Part of a small language model's weights.
Architecture: rotary positions, tied embeddings.
Training: a variant of Muon for these matrices, 609M tokens, 9298 steps.
MLP neurons of a small language model. Each row is named by its layer, matrix (gate and up: input weights) and neuron, and shows model dimensions 16-111. Each number is 128 + 32 x the weight over its row's rms, rounded and kept within 0 to 255. Numbers have three digits each. A neuron's up and down rows have the sign that makes its largest values positive.
A block is one neuron, or neurons of one layer that tend to fire together. After each block is what it responds to, as a language model described it from the Wikipedia text at the highest values.

L8.gate82:120134087100139102104088086164101129097104151182146080094173147173123178098064124112092131175164188144082126064155116129118139124105104154138120144112135113130097090110097145120090133146137103087121190126079146076175139133140102130156123157036130130108153132122111128110110142126121113171
L8.up82:104157082148141159118078106109184133140103138149163096170139156124121154105133174078080079059156176149114141175144194195138178154078127085125150147178159129096117172133134159185104152160128080110138160135075139118088138100121166158086098146098157101147128132071171112107115127095105142091
L8.gate114:140151096149146143133123160129101108207127127143085175171155138086173150139145080113088104180134141127153127105091147085111163154110152130142153107107114186104098106139084094140159173169151169140196104150159114137160113101188174115135134068096188151099086109119110126169143167134108124151
L8.up114:102122162120115123096060086114138099143172095186111107165116094101130134093179198151136114149136106092101105125124140095137111139173127094139104140152107095062135148149145128106161138075107130086126144137071110119174148137112106127095144068191167171135070186120059160165095108173078091161
L8.gate143:187112115127165070104073137100138151143099158074129176129114120136152177160103147086096129132141160087114151133128148154120165183141135091121146079088102191089155161131139175140150118070158137163129063057101163089191166155152141095145166134175148087138114073124144112077144154154097203146
L8.up143:142102129098137086121140096114118170164098125159118105093081126116162173151097116126133161151092191160129171142109099139109145158141138103153144085082151137127132090142180131155139112195100156146110155205125162128092171112181135119137118129095084174081153115065162108095169128109111146125
L8.gate269:095138107149130087149095152166135125073146139095093123108153085118190164131112097138095153161164144125120151092094130146081103136122105117106193119110094100093161135110129094113134083096161138136174147153140128134168134156205136094179117126079107122083153126102131107193121152051183123105
L8.up269:125138148121145113156117085066149102167164093118146098097080133084076178169109141185152108119157162109124123082166181164094132177180151105129092122151158143134091094096154170155067148151171145105155139168161133139110088144058159127131114160124145090101131106114125107057115161153098119115
L8.gate409:063132198164166120112113152059083186096146083138099137124094134136169159110136118152092113179147130142140085123183108173126068144133102065088083143145175161143118181110130119087116167170147128150176062123131136080151117197169134112160134086136038130143144096094155143112153189149157119091
L8.up409:158105107083134172153105077206141157079118132119106117090127163170116140148131135123110124132201138106168170157162139122138139178121097045140189087191151136113180072128117191175091185119131164155208149111126119055136161165192075130157149136124120125073172144134152103105112152168102116116
L8.gate467:150130101121153030100106070116073105134143141114152105140173092155170111159153134168160125197175146121090118153149115123107084116117164080190121140088144120107171120088210080214108147121144189144106172090127076179113105126171099106137185066140144166141146091155089126162156150174131161096
L8.up467:110109135149125154097123104178174136137123094039114104092114179131128133098121142133161124129130181079148123117112097115121134088106126141100109125072123112156082093104126089125139139125107187141207150135139184066139123110096148111118089083173137132099089125102106098089076102119122136126
L8.gate627:112121125081128100136127160156150139164196076108091171070143124119104129084143135139146119149144191080097142099100111163075105123087107113156169038175183192120166105129096149151173122118185162140158118154118090186180143138114124119081134156102099082107097155155161081119095138143107116122
L8.up627:127188141112139105140150116158128090193085126137130121124185149125026158122108133126123186095137120115106135152125063126142105135111116175166109103114199101113079109162099127121161171159156123097150121156106136124099139185167100122073105155110081178148162084155105110129115157129171129104
L8.gate640:186140150132094088065140184133099117137047109140121101082159095113175114147143126078155107134120086132135171101158149130106080152204119170185147065176098067119131128143132122207082126100116198125100150107119193120157122033090057119113130099160104111090142139158102072133129069128147137173
L8.up640:132144075124087123147142204114122145151126184086155150118105105091131081106129128077167077133153129141150134136096091115123078141138116099108138127131133070099054156093110106091169109130133138154158099094165229082174135146156049116139192122145095102151156127069120142146128118157145090118
Description: Infobox and table fields

L9.gate193:087131144093087093128190090079116123211138090073175131132127151088105161193118118091091075109150109086181119112130109141139104156142181145172148134154099056075136131134136126129120116160135183083117164117181157144122132140185150193121140165103173146129068115165096140100113090127175182141
L9.up193:111122147136160144137125180150103090167118117093112142092063094118109140110108109135121123105136166099200102172068080143137071115164124163176164136160125169127103064176123123116100101078152203150145179073119153107094132145166068111130107169154149144190107118167085183105154081132135125096
Description: Subject-to-verb gap

L9.gate487:113087117135161121164145091097086171128137133073116148132121110129122172151174138175143147162117131181141085122079139174116071134163126166118136164114167141162129179079126147116109128143177079101084086109184093110134109104153121165131174065087146155092118114120136126123095211106090087149
L9.up487:076130169100121115115141136159109108110135108186120134114172124082138131123135129140091141146119147184119161161091169137131149160182151088167164098143166094107106094101131117129111088154153148195129199137134158155095087158105150156148147086157110162094117126146112165103132139125115099125
Description: Structured field labels

L8.gate38:123153101142128150130076157108150180086081102172099181168113123166113196085081114100109122119096122169149114154084108097116064083143139108121142187116156119167119120167159117089091117114123097151169082145134116135129131098195153064148098103155156120144095099147155172128120196102107147051
L8.up38:148115099144117126111149042125167089158114150140152192167106093097082133123134151116132100124143109103163149104118192123119107168146144082130152151142216106148081125159079109147144137119126201125122118091139165079099143139154107059146181078125074158127128112150176108088137145137107143109
L8.gate79:192163153133154144153152154177079098204129082125146084136104169143137197101084144135146083061082054153146114148099115073141150095102102093194115140111163096204170101182059155142127111119137102214147113126085141135174150120188115114150072148132112118166114173099132158113137088109126108118
L8.up79:203153111140192169128101136165131159091087135101167091128177162137140083115106132114138131192142025130116114130134161097132098069139098090118151087132189156137128171138115138057074144088105106170125095112108137128152094137115131130131159153093136055135118117132204139168130121144122152132
L8.gate83:160130157088113143176134130106138203139108174155122123176052155114146153131135099098170123111109173089196129102118110144094105148145118068065060110168181143152140142127112133112089164147173141129111136125053129144135015113136129158190147082138106119154096141112116148169132126069156146130
L8.up83:073116145126114107154138108055122133131198093073141183138163173183104170146147125115182157156129144142192118105118057089114068149146089141149158126132112134111095155134146150096137186162141113120160112146117171088188181119179152135174090187089115160173152149168121154171131136164040111109
L8.gate92:112165132156140132094133094114095118121164088132094190105115163139088149088166097092122160137166110196122088142112134071121140119118101117110117116133196118117154098163141181090108138117113101125159093165103169131085155181223155080126037144187145150145127148147188183129121169110057125139
L8.up92:159118123100078123158172148135132069176127117147171142155060108141140179175192081087106111131145136126120086183093108090113093131102091203192143120126125060135082108054084104115070106066090122126123093076167162125140095055126151064069110045121155149122140120112099115183134090232129056145
L8.gate161:042140115015160099109130105060106145165116131112148163143120106111129159170122115146155129148135168127139136126110107093160146142072133168174142132115085112129044087114099184120115124188133128144147149136135150136115141130109142148096127104121105106106109131084125076140152107062118071202
L8.up161:111160108106129112149187119178166121115143168151124062119153102036129184116117175123107085106108098111180138130135128113115181134135171077112194156129163099130117099135103162129100158128132184052127154072097111152150109130156128136094104127131129132141112214153149126095152126058162090154
L8.gate426:148114089148142082130153165111136180061095115152177168162111122130188140124159107134167141121152139213130137101109171094098123185097085075141114126118130122113144131177100135119132117127095214157135140142083097097197093125124113065132060119115140149106125066127112168159131130109100124063
L8.up426:104146152108095168184106165095126105173130155128098111125125119196155153133095141157090115085104135163101098085127113069131072140099103115177183101079150186113114166150183154176105127172158181107119069118075122123143140191091110079141145121114147138105084139103147163144120150119154124119
L8.gate558:109116139116143119206183120054159160122097099074111193127132086123143089120108134117064120096119175114206138068095121082122093153137174122164137126127125140162112134098070137126118118127150138093120125115134094162166135111123164104097076158097155112138124230149091153108163133138204130114
L8.up558:095108113130081107108106152118147075120092107172105169105102124139106172130125103124061152089206089142145108124095104111172121162088132108105138086174105127029209074121126158078076148082084122168181078144079163091116142156212115134124140137179131151165159133129149153116162175130118156148
L8.gate691:056120089135107080113149070105118125120112182150167094136141145164139110101207169127130072120108132140134120115060141098117136113157181194148142190139110127115126099134145126186176173102108095156132115103145117155134076183172126169101137112070113096205141143106120172159095122159131145083
L8.up691:114117084067123149151112197080087119180146141129137124143175130144112126133161127104163100102127055062182112151172093117143170169094128106154134160184153136159157115128138140092176127146120136134117106077109124165161150061210150114138143136132137128197139141084137094127134121141093105081
Description: Adverbs and adverb endings

L9.gate202:106078124151090135114153190114062193115157085108045161132139120142108159183112116128171132132103165158174078122159105073122158130137203193128154114111138092171098165138122102151080130092133122191148185110091121161157188098073147129095093143146131110154112093061075087099138103136127078197
L9.up202:138165164164113116148135187082114123121120130145120136124100102142121181163152161129162117188124132133059105221154156093164161138153150136122147059126147197232134146099132150100126137031109140103195090111097104164168179103125056115168122161114184147171134130038076081132110140175093098141
Description: Infobox keys and quantifiers

L7.gate190:160182122157114109090216138144130128130081114122133091146094130141113157138077151140100125109177119153110120097138105103100183188109157144120126114134096160124121080111126171120147070132121134123105137119098161186123091155122110131120090127131077108096139168146166126125074125134133150096
L7.up190:110134084177085157111156096115151135089092172123136153128085090137182130120055163113145105098069120057130165149124121120141187113096086128097163030156133134135132184117093203172131157107186135118121126091163146098102121164076104100116137139128121116089128167108138159128135147112051137140
L7.gate321:138131121142092120140138134147158099112172118131115128147138126105118180086175175152106152090149121153171102137119121095126123112158156158156141041101108130148119116084108123190162101072128160152171099130097096098172088155103103111141117111164065114142161107139082161153114100196107114139
L7.up321:146173146110139147156152124090096192182138123091154104096132099091102081161121058155152063147160123128125111130122073142107105132083108136122054167113111102103111132092076127046087160144132149105115132096034161105139132229104142093144079040172104119221152127138145174160116135149110121165
L7.gate339:134174201192156159135113067184178204150111140208102116128124134144130166124108138088148116140198093151086115127066195104138124098116167120128131130118146149099112173131085100143101128042102130043175167084103177098120081093107093146109128134142099052159175079132135097149068102128080104065
L7.up339:145238177077159177209139120143140114161055165134150129140108153145101150157096138100119087146158121042118113130133166114190099119113161126128065144130128081109145127092115119179143108085114100097107120081139118136148116131113100134159087093064125113177114134087147115117143076125085100107
L7.gate409:179106091118097151122107158103093171100178132116134111099124105165147152102094150159119113168125088061078124116144109104103139193112119162183123148068152145131070114155113157148116149142129117149131128121144177142137100102128124121036121109115121071162111162123123157097120125221137101095
L7.up409:151135147070097156099125131166127093143139152144063074185122158116136118084163130135107111135095105156139061164074074145119130172125100182134107116136095146126179090121175092125145109162118101151067094105155091058130085123170130140141099150130160116149169124120132171195092121173090129060
L7.gate434:174157134097108118137131146192083139133114096057128120154177083091085089139124147160108083128162112132140057128125097118125073093115106148111152158115102088114124072182160138147133123153111128137085184063124140085132143098125096070085090159098158156148133121096150112133051142138112108153
L7.up434:129163062083108178137191149155137113127050096125151129122108111146042133165159140159165169117168174134148099120113144134145147105070101134150160157090104156135169089151119090099121176075121124076130078155178140125189090104146115110182130106185074161123163180155141073120153105181128123150
L7.gate586:032139100100198165087131078160159113096094131151090136053057123131174196143129120129122136139146168057098170121140059124096132134211110101067088084200116104149140112081152145195156114155166093137114112146174151125162157105094079136133145100133113077107144134146115131104088092132162095154
L7.up586:139124135200118153112115213119117090106135150127143128201084137048187129131111125168160077087135145094138109120120109123122061105117087202123107144133152084081096143127160101142156149117096137144066183163118134098149163137126173166084088129133100124175186107146138136129074080126102101143
L7.gate595:150109123082095143089119120098184111090146157139117117062134078132122115136114086179168124191127173146126160104098132111122097138149088118116183143134081161161096140117125094087120155109121157132132130140147198081156198128193134140123145215128091148122137167051123109179122135173206145101
L7.up595:172138142099159169125113149181057138102146160115131192170128080148026105067117161156128174089155229156187085155148108106147106131092172152114104092099111134098153133155126103164150148155165117092165153113121158197138155114116109157089089097126119163152158169111103142114118103195094121099
L7.gate648:084111097095067118032173128112103148154098155164126159142129112095143111118102144166088093114128065129127115089111132105161151100102127146120096129089102138097158126101109150201158160098173179161155101135157199128127107091142137093124142090139123141117157132161148130147115196139136169102
L7.up648:104180090152064129151120117164086142133128196166100139155099150124129113164122166161079092128137192140143149178114162071110110171140140169101150112158102148093201159136118176140128094159129153096163112117105161050191095146203064128129152137150168116083120142084169094113066186149099102114
Description: Discourse and temporal connectives

L7.gate51:112135133063204110129121139144153132103115159148119098156164153073114141143109139137163158174198178084086154107172150091112145156096167132199163092179165102094116115087113149143129147080104100167168118140101131127151114157124116156071125130050089089132129125129089122163088066151144122145
L7.up51:107159051108079190089118163117138092173068115131147143154144189188104098079163106119113140085165125106120188150159130123107067116177111077117175132081110110123125157183087119192145124145140179143117140188103140128087094109092141123116118138111103136130094185091110117136138153086102114112
L7.gate69:119111138113171148129132135120139150139164150099126111164117111143173221050113145106183089164112080157144059091132099146144130178153084072187126119121119047062100141058126123157147154137118161108112112121135127133178093094119127076101179141149074156048145141159146182151166115159133124105
L7.up69:120142112153183103070128120118135108120132121168117161108140141110109181088121134162157066133170099229160157108069121112115125134076130092151173130121195112119102131085196158217114093112077130080113148135153152095116141099095164158068124085036143092160134137163096162102096061134161183089
L7.gate161:116096156169180086091126079139109123155189097148151167205111127107148124051139120112140145166122188123107113125129134071098127122122172081153133121121081188129101138149176083168193170146134118123204083128069097175139102105113163131135151208105105134163174096139042144074087142131117153125
L7.up161:103137118146109080154198168133174126146119094145112108064091107158139180118160117109121065204118082152086150159121152048111105078088134151186143181104134099117127077084084078102145179160163066076191174102140160177181188130159163135115187113130125059131105124156130107126134103183105134065
L7.gate264:098124141145133122092089157162088106122101152132122119076130153136123121207084081087196127134091129193171102144100179091145114172103102076155176087133183184140110173158131078124135127137083156105135110148157162089135084136128191126185114136113078149093118093117101133106066124174139195108
L7.up264:117140111107210131168126156097113202087135194105154101131151143098143144137133142127173158190105111158095083131154097186135177102144159097118089124128099143104082080116202139162076064163180168140160132156138109094121076185084063106132071135193163174112149129117128167122124131130083137167
L7.gate485:159158191110144205122128114130128105111122135119110113127120126117042115151130131137169181107119192091121128058159186189182098141169154129142157114086133125143118166117118165106128139137141132087085123083131099159111070109103103091116152079102206159182156135153153148080092114102176174153
L7.up485:122105118155157158105126088098142180104100132110069126164108097167101186123161087093200125127158135126148111107142159085193119124137132140064093110141089127125129133119180113153056117136155103150102138080081152089085104122087096157133185113112154147100164145139159240070160084187129095087
L7.gate625:148132111124091131138137121092138148144204111141090128111186128124079189117183112128123056115096099152181119108188085136130150151101124092152100096091113121054063066178144165121161101116127055127123128134120090123135148164177097127114097080118110100168172170149134128178129148110119105115
L7.up625:160146171110139132125093193112099109152112096100118108117167131159109151181051173125194101193135073151121119067213126130156138098151136120138100183136108097105206127103142087116134159147126156107139080075170121137113074085139156122106148120165142144161122086132124136150095110151101064168
L7.gate689:128197110174178145123184122140162083133105147175129162136199137103151155115198176075101211167109098126138142160116123146108132138106127075102127089083149193151143111135169134170122121099103145103166158110184106125111186158075111121197112123082135174163142106107127087158140128154124109151
L7.up689:136197110187200126115175184106081199092156151109132191158168159140127156159172198105134170119105087132127168083134096076066196128150111142149122091172124126138137108096118132127158125092122144087126130112160114098168113108133130099109118065097137108134134115106145124145126070097092175199
L7.gate693:087171117117116116121130138105152204189085172109149180063156155111159115144145104135108074103094177129117131110175110118087124172126153159168145157136193195124150142125164133113119174140134156088140194175085124117106165106102107101132160142106180127133131153093118164105106136123061090099
L7.up693:138148150108139152085133120044105138111100116123128099113178112117146153088115137177119116185157160110076105073159153124122126135110140155213170150068122136142131148124100122122199106234133078108146115159204150137124119142121150122166175137130098100147195154115222128098121097166054111135
Description: Section break newlines

L8.gate99:132133112163147061081084121052074133155125089069109145132099154108094145141160158158181122127095119125129125103104166149082137129113163174151149156103176191101116142155135140080138159114151198119110128108139129135136110091121099144118131075125138148151127100188110094106145055078093101162
L8.up99:160144117097171133103122169158134124138155092165088144165147155072127106145154121152129088097116156043117114127111093207099103134149108090115118182120137110084146149165129175096145138168141128105142129120076109162096089141115148133117131106087111153111096140175147068082142134113142174113
L8.gate104:155088143141126149108028188059212171116144152095082117072159138172183115177149068105117066143122143151127137074146139124127142140123158139190172095157136171138109133118116141112172126161155154166157106109148165157136140059124134157089097203147130088140118139105108159094138123074159119145
L8.up104:123147124114096041105094120124114061138106127105121108165134085141125118115065132160107124145109147125155063130111105155124175114186063137093198164113171135153173229155093208118192162177111175174145131136098158095095059097141148150136092119127086092145112131108117146205127138115127158118
L8.gate147:171131102166141181065115170154159128087116112109097115104106127126118181150115071109155102161088101147141122110123169087111099137120122103110130150136230144107104105130112097148177138092126117123139102142113150092086186171072117109096123104147138124135134128143060120138081145126117112089
L8.up147:084082094140128190177112199080148112105141144129148128103182136134133087148080148063124097149132157107104080109140124104081129133167167189142123129155172123149111114118162145121085146125105146098116108117059164210196058149128152112087152121195143073141157158142191153114160107129102149182
L8.gate177:193131114158159126126123114159130071156156120159200116171140099188112150145045137099135115166185058124169144088113135061164076124132153147187157142171117170112102133095120114133191127151121180107131147141150121148132141116136120116165087122175193119172121151145126145138163156136139138101
L8.up177:099145142126140096098116121111130183152135089092073149185135179103192161159116143093134106184118114123195152131134078065123125157122131112207183094081093120160111146103064132170103151075140078098099035115179111099155113122106146180172103073113125168169126159182128135147110140186126115093
L8.gate277:138160138134164096120121199131134106095096074146102187119124169131066106150153122104073112102174163113088117151141110142161126088132193186136194137094163144146087097095086110164072105178101119147093101116117134142128183099167093120132128130122139134137101145118087131143133135122106107197
L8.up277:104110173151108103140112183096115177111081101138069108206106109143135128195143107106163085090114164120171105173128137128148208145142094157170164130079165146120052128115095094113109075122134135057124122090128131142171166068148121123103124159163185128073151175118136185166143140078141150106
L8.gate481:103152155177077080118112118142117138152157080116145129122143158101095149174105116104136121149110107136118124128096162142136078095114127151189127112150111170111160101146067158127124062120187145121188146156146164127132149151157119115126139206122120175125142177179086121131140104048130116126
L8.up481:137094167131131106159094167088184155177122147134098128156094151128102152132112134100068101127095129161128110113086099162129121141137155193195133087130097119082122168075130124098109096131173107093124138138148110133172071082124138127086125157149109083147102161099022162129115157096111086161
L8.gate621:111194087152069170107072102101139180063148102134107117119150146103133120197170135102189067150123085157144112128124115128071114173090152132134104139145133148099168128089104136186108160176108176118187145136133101164212151112147152164143150084125166113118137139144149123131084126115104151154
L8.up621:123141141133159151124101118121135088131135151087129180156123107151088124198116080112157110158188130111106148076116144132159177132157106146133116118118087115157060121107135174127126186170114114089187093130104111178112193143160148134134167090124167160123100126175122082160166096143127113155
L8.gate656:056068088118169212136083159120162086109128125077151164141139112152093160105140111158114133094108052117108116080146139108148153118112173157117157163098154087123164156171067140093162091112083144124133091163124077150142124126160168124137156137140147119178139116119126084159077091139117136095
L8.up656:120169078213150134124120133110125143098163141119114143157134135094154174129139176177065127104108091186185106107150083077205146107117090103164162144135127093103099160081092131129153132048162108165116160076129109152059103148079088106091181166161103161149135177110085113183128168152119097146
Description: Infobox field names